Part of a small language model's weights: untied embeddings.
MLP neurons of a small language model. Each row is named by its layer, matrix (gate and up: input weights) and neuron, and shows model dimensions 229-292. Each number is 128 + 32 x the weight over its row's rms, rounded and kept within 0 to 255. A neuron's up and down rows have the sign that makes its largest values positive.
A block is one neuron, or neurons of one layer that tend to fire together. After each block is what it responds to, as a language model described it from the Wikipedia text at the highest values.

L2.gate1478 [ 95 182 152 138 146 167 126  89 138 195  81  59 159 147 167 115 151 171 149 130 124 166 129 156 111 116 138  55 128 151 106 155 116  93 176 163 155 173  70 157 138 180 108 139 171 171 131 130  98 155 106  93  63 150 172 127 130 100 100 136 104 139 156 116]
L2.up1478 [145 142 117 150 106 117 141  64 113 147 101 117 114 108 152 150 156 175 100 106 112 121 192 187 143 107  99 162  74 151 145 128 164 111 129 139 140 174 159 135  70  83 112 109 101 135 183 160 116 127  48 103 101 157 148 193 107 135 132 161 158 126 167 119]
Responds to: Opening pieces of proper names, mostly given names or place names split into several tokens, often in tables or lists, e.g. Ana(stasia), Kha(rkiv), Leon.

L7.gate60 [123 121  96 159  77 129 175 151  96 103 146 145 133 173 178 129  93 105 126 172  98  75 123 147 122  74 120 141 152 148 167 175 148 156 125 131 134 110 134 104 115 129 162 170  84 153 168  69 156 141 117  68 117 153 182 117 184  87 129  58 125 110 119 186]
L7.up60 [177  97 101  90 101 158 179 126 168 176 120  92 167 190  92  94 162 110  97 197 165 136  75  94 109 164 113 151 107 131 139 107 119  81 143 117 111 116 138  82 151 145 165 131 100 202 105 134 201  95 160 153 121 101  89 150 125 147 153  95 128 122 135 147]
L7.gate78 [106 121  97  64 122 138 124 100  97  74 135 122 116 103 117 142 144 147 101 110 175 126 123 173 106  44 128 128 184  98 179 110 101 119 140 174  65  82 121 132 147 142  88 151 134 163  41 115 108 128 139  98 118 136  79  65  80 149 173  87 162 188 144 165]
L7.up78 [166 148 159 156 115 103 138 175 175 133 127 169 185 115 114 117 129 152 152 135  84 122 113  79 119 151 129 123 147 112 184 122 130 131 163 166  90 106 161 113 159 104 116  99 173 116 161 127 112  89 126 148  85 145 164 161  98 135 119 173  97 166  82 139]
L7.gate1296 [145 106 195 120 169 149 133  88 123 137 160 161 160  90 146 105 136  85 150 112 134 175 146 141 134 104 141 107 109 140 124 147 128 145 142 143 131 182 163  86 155 182 149 199 145  90 101 109 127 127 152 136 145 113 172 109  83 139 107  63 109 191 187 168]
L7.up1296 [159 150 169 168 123  96 141 150 147 124 161 148 129 190 162 106 150 115 152 111 140 144 105 113 146 155 160 122 101 148 136 111 140 161 125  56 145  84 133 137 108  89 141 127 160 170 130 102  72 124 146 121 140 126 111 100 210  56 107  24  88 159 139 123]
L7.gate1373 [115  96 178  87  76  96  49 130 122 142 145 122  80 100 128 109 158  96 142 107  51 185 143 103 128 158  87 157  83 138 119 141 145 136  98 141 122  97 129 104 151 137 167 142 127 138 163  90 146 130  98 145 155 149 175 137 131 151 161  89 152 175 108  98]
L7.up1373 [156 107 121 132 106 130  97  77 164 136 113 181 164 133  92 135 174 131  77 153 133 136 173 122  75 158 129 196 158 116 120 135 108 144 146 126 133 146 126 169 116 196 156 220 148 119 152  94 140 127 123 163 149  94 136 110 190 122 141 108  73 146 199 149]
Responds to: Fires on "out" opening a compound word such as outdoorsman, output, outcome, outstanding; more weakly on compound hyphens, opening quotes and leading digits.

L7.gate570 [ 86  98 188 141  94 129 106 138 105 112 155 106 126 161 148 122 161 133 151 148  76 181 164 121 147 129 147 125 110  74  99 138 139  94 133 130 114 148  66 129 189 145 156 148 117  95 119  81 160 112 105 112 125 121 130 192  83 116 154 127  84 117 150 116]
L7.up570 [112 137 199 159  90  90 178  81 150  91 143 155 100 145 144 133 194  89 138 111 113  79  55 121 146 147 112 116 203  63  61 191 140 120 154 141 125 104 120 124 193  99  85 160 134 139  97 142 132 141 114 148 100 109 129 149 174 168 170 127  88  97 120 109]
L7.gate725 [109  86 129 152 143 115  96 101  95 184  97 102 129 120 123 107 113 123 105 110  90 119 141 182  85 119  85  82 147 114  99 108 110  58 135 150 113 123 110 111 137  96 119 111 189  82 129 126 181 139 106 100 125 122 152 120 132 127 116 138  67  91  82 137]
L7.up725 [193 124 113 179 144 145 142 206 130 102 151 134 101 176 121  75 159 151 161 153  93 133  60 142  99 131 150  98 136 115 135  98 146  97 186 103 133 140  88 140 167 123 140 143  91 148 179 132 176 211  60 142 207 152 160  99 154 116 140 100 148 158  89 126]
L7.gate1039 [137 113 143 105 149 162 137 137 104 168 129 101 102 107 126 113  34 174 188 153 165  99 111 183 150 135 180  51 176 195 103 118 124  89 119 197 113 148 142 196 141 121 102 107  77 101 117 144 146 123 121 158 127  83 165  90 161 112 161 124  79 165 120 174]
L7.up1039 [136 110 137  67 136 148 104  89 152 113 115  90 144 148 157 140 146 166 145 175 115  73  79 147 105 121 164  96 124 102 154 134 131 123 157 142 118 212 107 179 173 100 108 110 113 165 142 107 168 185 126 159 143 110 117 112 233 109 126 113  69 118 168 151]
L7.gate1183 [ 68 125 171 176 105 101  97  93 102  97 145 105 130 112 150 151 179 108 139 113 163 149 106 117 119  87 116 119 127  77 128  82 195 193 136 138 136 130 152 105 140 136  97 161 103 110 125 135 133 111 181 114 154 108  97 179  91 109 225 131 129  83 120 115]
L7.up1183 [115 117 141 143 177 178 127  90 164 139 125 141 124  81  97 157 155 102 127 122 117 163 143 124  66 153 147 130 112 158 155 108 128 120 174 119 169 126 162  85 157 135 255 155 101 148 104 109  76  83 127 136 126 138 142 154 149 171 104 147  73 148 105 103]
Responds to: Short consonant+a syllable pieces inside foreign or unfamiliar words and names, such as ha in noukhadha, sa in Essa, da in Dekada.

L3.gate375 [151 112 123 109 159 127 189  95  85  76 114 182  75  93 152 119 145 136 196 114 125 138  97 161 127 108 136  71 104  49 137 172 161 124 134 152 180 152 151  89 100 135 180  95 139 166 142  86 119 144 199 111  98  86 140 132  92  63 140 113 138 149 151 119]
L3.up375 [ 91 133 142 154  90 155 109  99 103 127 124 164 134 123 131 104 161  77 147 146  65 194 127  91 122 137 110  71 101 137 191 141 139 162 142 133  76 112 153 133  92 154 139  97 164 127 111 144 151 109 133  95 136 161 174 148 168 134 115 122 160 103 132 176]
L3.gate612 [109 105 133  99 134 121 190 142 211 130  85 129 156  65 179  67 117  72 140 131  92 103 132 132  97 135 133 172 162 104 172 174 187 124 138 140 122 112  88  89 168 157 127 131 147 111 155  98 100 133 147 125 147  64 104 151  80 115 148  97 132 107 124  88]
L3.up612 [136 133 159  85 112 141 136 133 143 112 116 136 164  99 126 138 148 172 118 145 109 133  84 107 153 123 102 142 146 137 161 138 143 117 139 138 133 164 118  94 195 145 107 105 120  90 119 123 104  64 105 105 150 131 100 141 153  74 125 139 140 110 128 127]
L3.gate823 [125 109 163 159 121 124 156 135 160 158 120 134  58 128 144 117 124 164 153 123 143 103  97 122 107  78 146 139 108 140 151 123 119 157 118 167 123 222 161 120 133 159 174 118 125 158 116 130 160 138 175 149  97 158 140  90 109 181 137 144 157 153 135 147]
L3.up823 [ 99  88 149  62 111 130  92  73 111 149 134  92  83  98 107 134 121 147 131 190 128 100 129  99 131 101  82 119 149 133 129  98 151 145 176 128 132  74 175 131 134 127 173 152  78 137 126 121 142 128 132 169  91 125 120 115 105 108  62 106 179 108 117 116]
L3.gate911 [116 140  77 112 143 130 161 110 124 140 141  66 158 171 143 167  91  92 142  92  76 139 118 123 134 129  61  92  88 134 150 106 159 109 108 128 123 105 125 147 171 117 160 154 114  93 157 140 141 141 111 100 106  68 168 125 138 111 193 119  74 166 135 123]
L3.up911 [ 71 149  91 125 139 130 126 120 136 172 154 146 152  98 172 139 142 156 144 110 125 156 124 200  90 154  98 140  74  90 162 123 150 134  61 160 112 100 146 120 184  98 137 150 179 161 133 142 132 152 144 129 151 125 130 131 144  68 193 117 186  89 159 109]
Responds to: Short letter fragments that begin or sit inside a longer word, strongest for capitalized Ana- (Anaheim, Anastasia, Analysis), also mid-word pieces like na, al, ar.

L2.gate1415 [152 116  92  97  83 187 151  77 130 159 120 111 118 126 162 119 136 111 138 140 121 148 144 122  79 149 110 114 138 152 160 148 150 126 133  72  92 108  92 141 171  87 178 145 140 102 184 137 172 148 143 144 144 152 131 116 123 155 131  61 130  98 132 124]
L2.up1415 [ 96 157 167 129  99 124 151 109 118  66 115  71 130 178 128 186  98 134 120 173 128 149 145 173 117 153 117 142 194 110 116 152 132 174 208 114 146 113 134 108  59 175 136  97 173 156 130 165 134 100 137  53 125 153 138 136 126  77 129 154 143 136  97  96]
Responds to: Fires on the first piece of a multi-piece word or name, such as Hu(sserl), El(len), ma(ho)gany, and on en-dashes or hyphens joining two terms, such as Kyrgyz–Uzbek.

L3.gate387 [156  77 127  87 134 119 126 120 189 165 125 170 138  97 108 129  66 166 139 108 128  88 113 107 132 123 166 120 167 154 124 104 125 115 140 139 104 118 142 120 151 123 131 144 142 138 139 136  97 186  91 120 106 134 149 120 125 166 155 110  90  69 101 128]
L3.up387 [128 122  90 110 147 119 183  98 149  91 133 146  80 121 138  84 141 151 157 113 104 155 102 151 168 105 113 137 154 180  54 119 187 113 117 167 134 112 119 119 181 129 157 109 168  45 142 105 151 174 124  72 109  79 141  62 124  96  94  83 163 132 115 127]
L3.gate927 [171 132  97  98 140 176 106 158 120 100 137 118 106 103 105 141 151 117 196  74 122 128 141 111 170 155 102 101 179 142 152  91 119  97 144 152 162 129 143 145  53 144 158 143  17  55 131 104 131 129 153 183  92 137 140 113 127 156 150 170 156 103 155 120]
L3.up927 [141 128  94 126 103 184 132 121 179 165  77 137 128 127 110 122 126 122 144 146 144 136 109  77 137 177 114 149 107 158 110 117 106  78  99 119 149 115 103 100 190 117 150 111 124 131 131  41 101 115 167  89 167 139  95 112  66 116  78  82 174 117  81  95]
L3.gate1171 [133  72 174 122 103 147 142  78  88 146 158  98 153 133 132 131 122 134 142 139 135  61  46 158 165  89 189 119 132 116 104 102 148 172 129 126 181 114  89 145 137 141  83 120  95 122 120 132 168 120 106 113 140  78 134 108 192 102 108 123 133  86  71 148]
L3.up1171 [116  65  79 160 155 132 196 111 166  98 101 166 103 124 170 158 140 157 150 161 111 142 115 128 162  86 147 140 129 124 141 115 108 113  59 207 127 145 128  80 156 117  75 108 124 126 102 130 110 153  92  83 145 102 122 112 115 110 100  65 107 108  90  96]
L3.gate1289 [185 102 146  99 162 158 183 124 139 153 149 184  99 119 122 113 205 106  89 106  79 124  68  98 106 142 122 101 154 144 125  91 173 131 140 134 139 167 120 132 142 145 149 124  95 113 110  98 210 128 110 229 201 115 120 110 164 101 128 117 147 125  95 154]
L3.up1289 [172 102 139 120 141 165 123 144  93 164 138 156 145 132 155 122 173 111 142 131 127 160 110 146 152 124 130  87 149 140 108 141 186 156 113 150 102 132  95 155 117  95 128 152  60 154  88 124 105 161 128 128  58 113 122  81 172 202 126  53 172 138 100 126]
Responds to: Hyphens joining compound words, especially after prefixes like non-, post-, pre-, co-, as in non-avian, post-playing, ray-finned.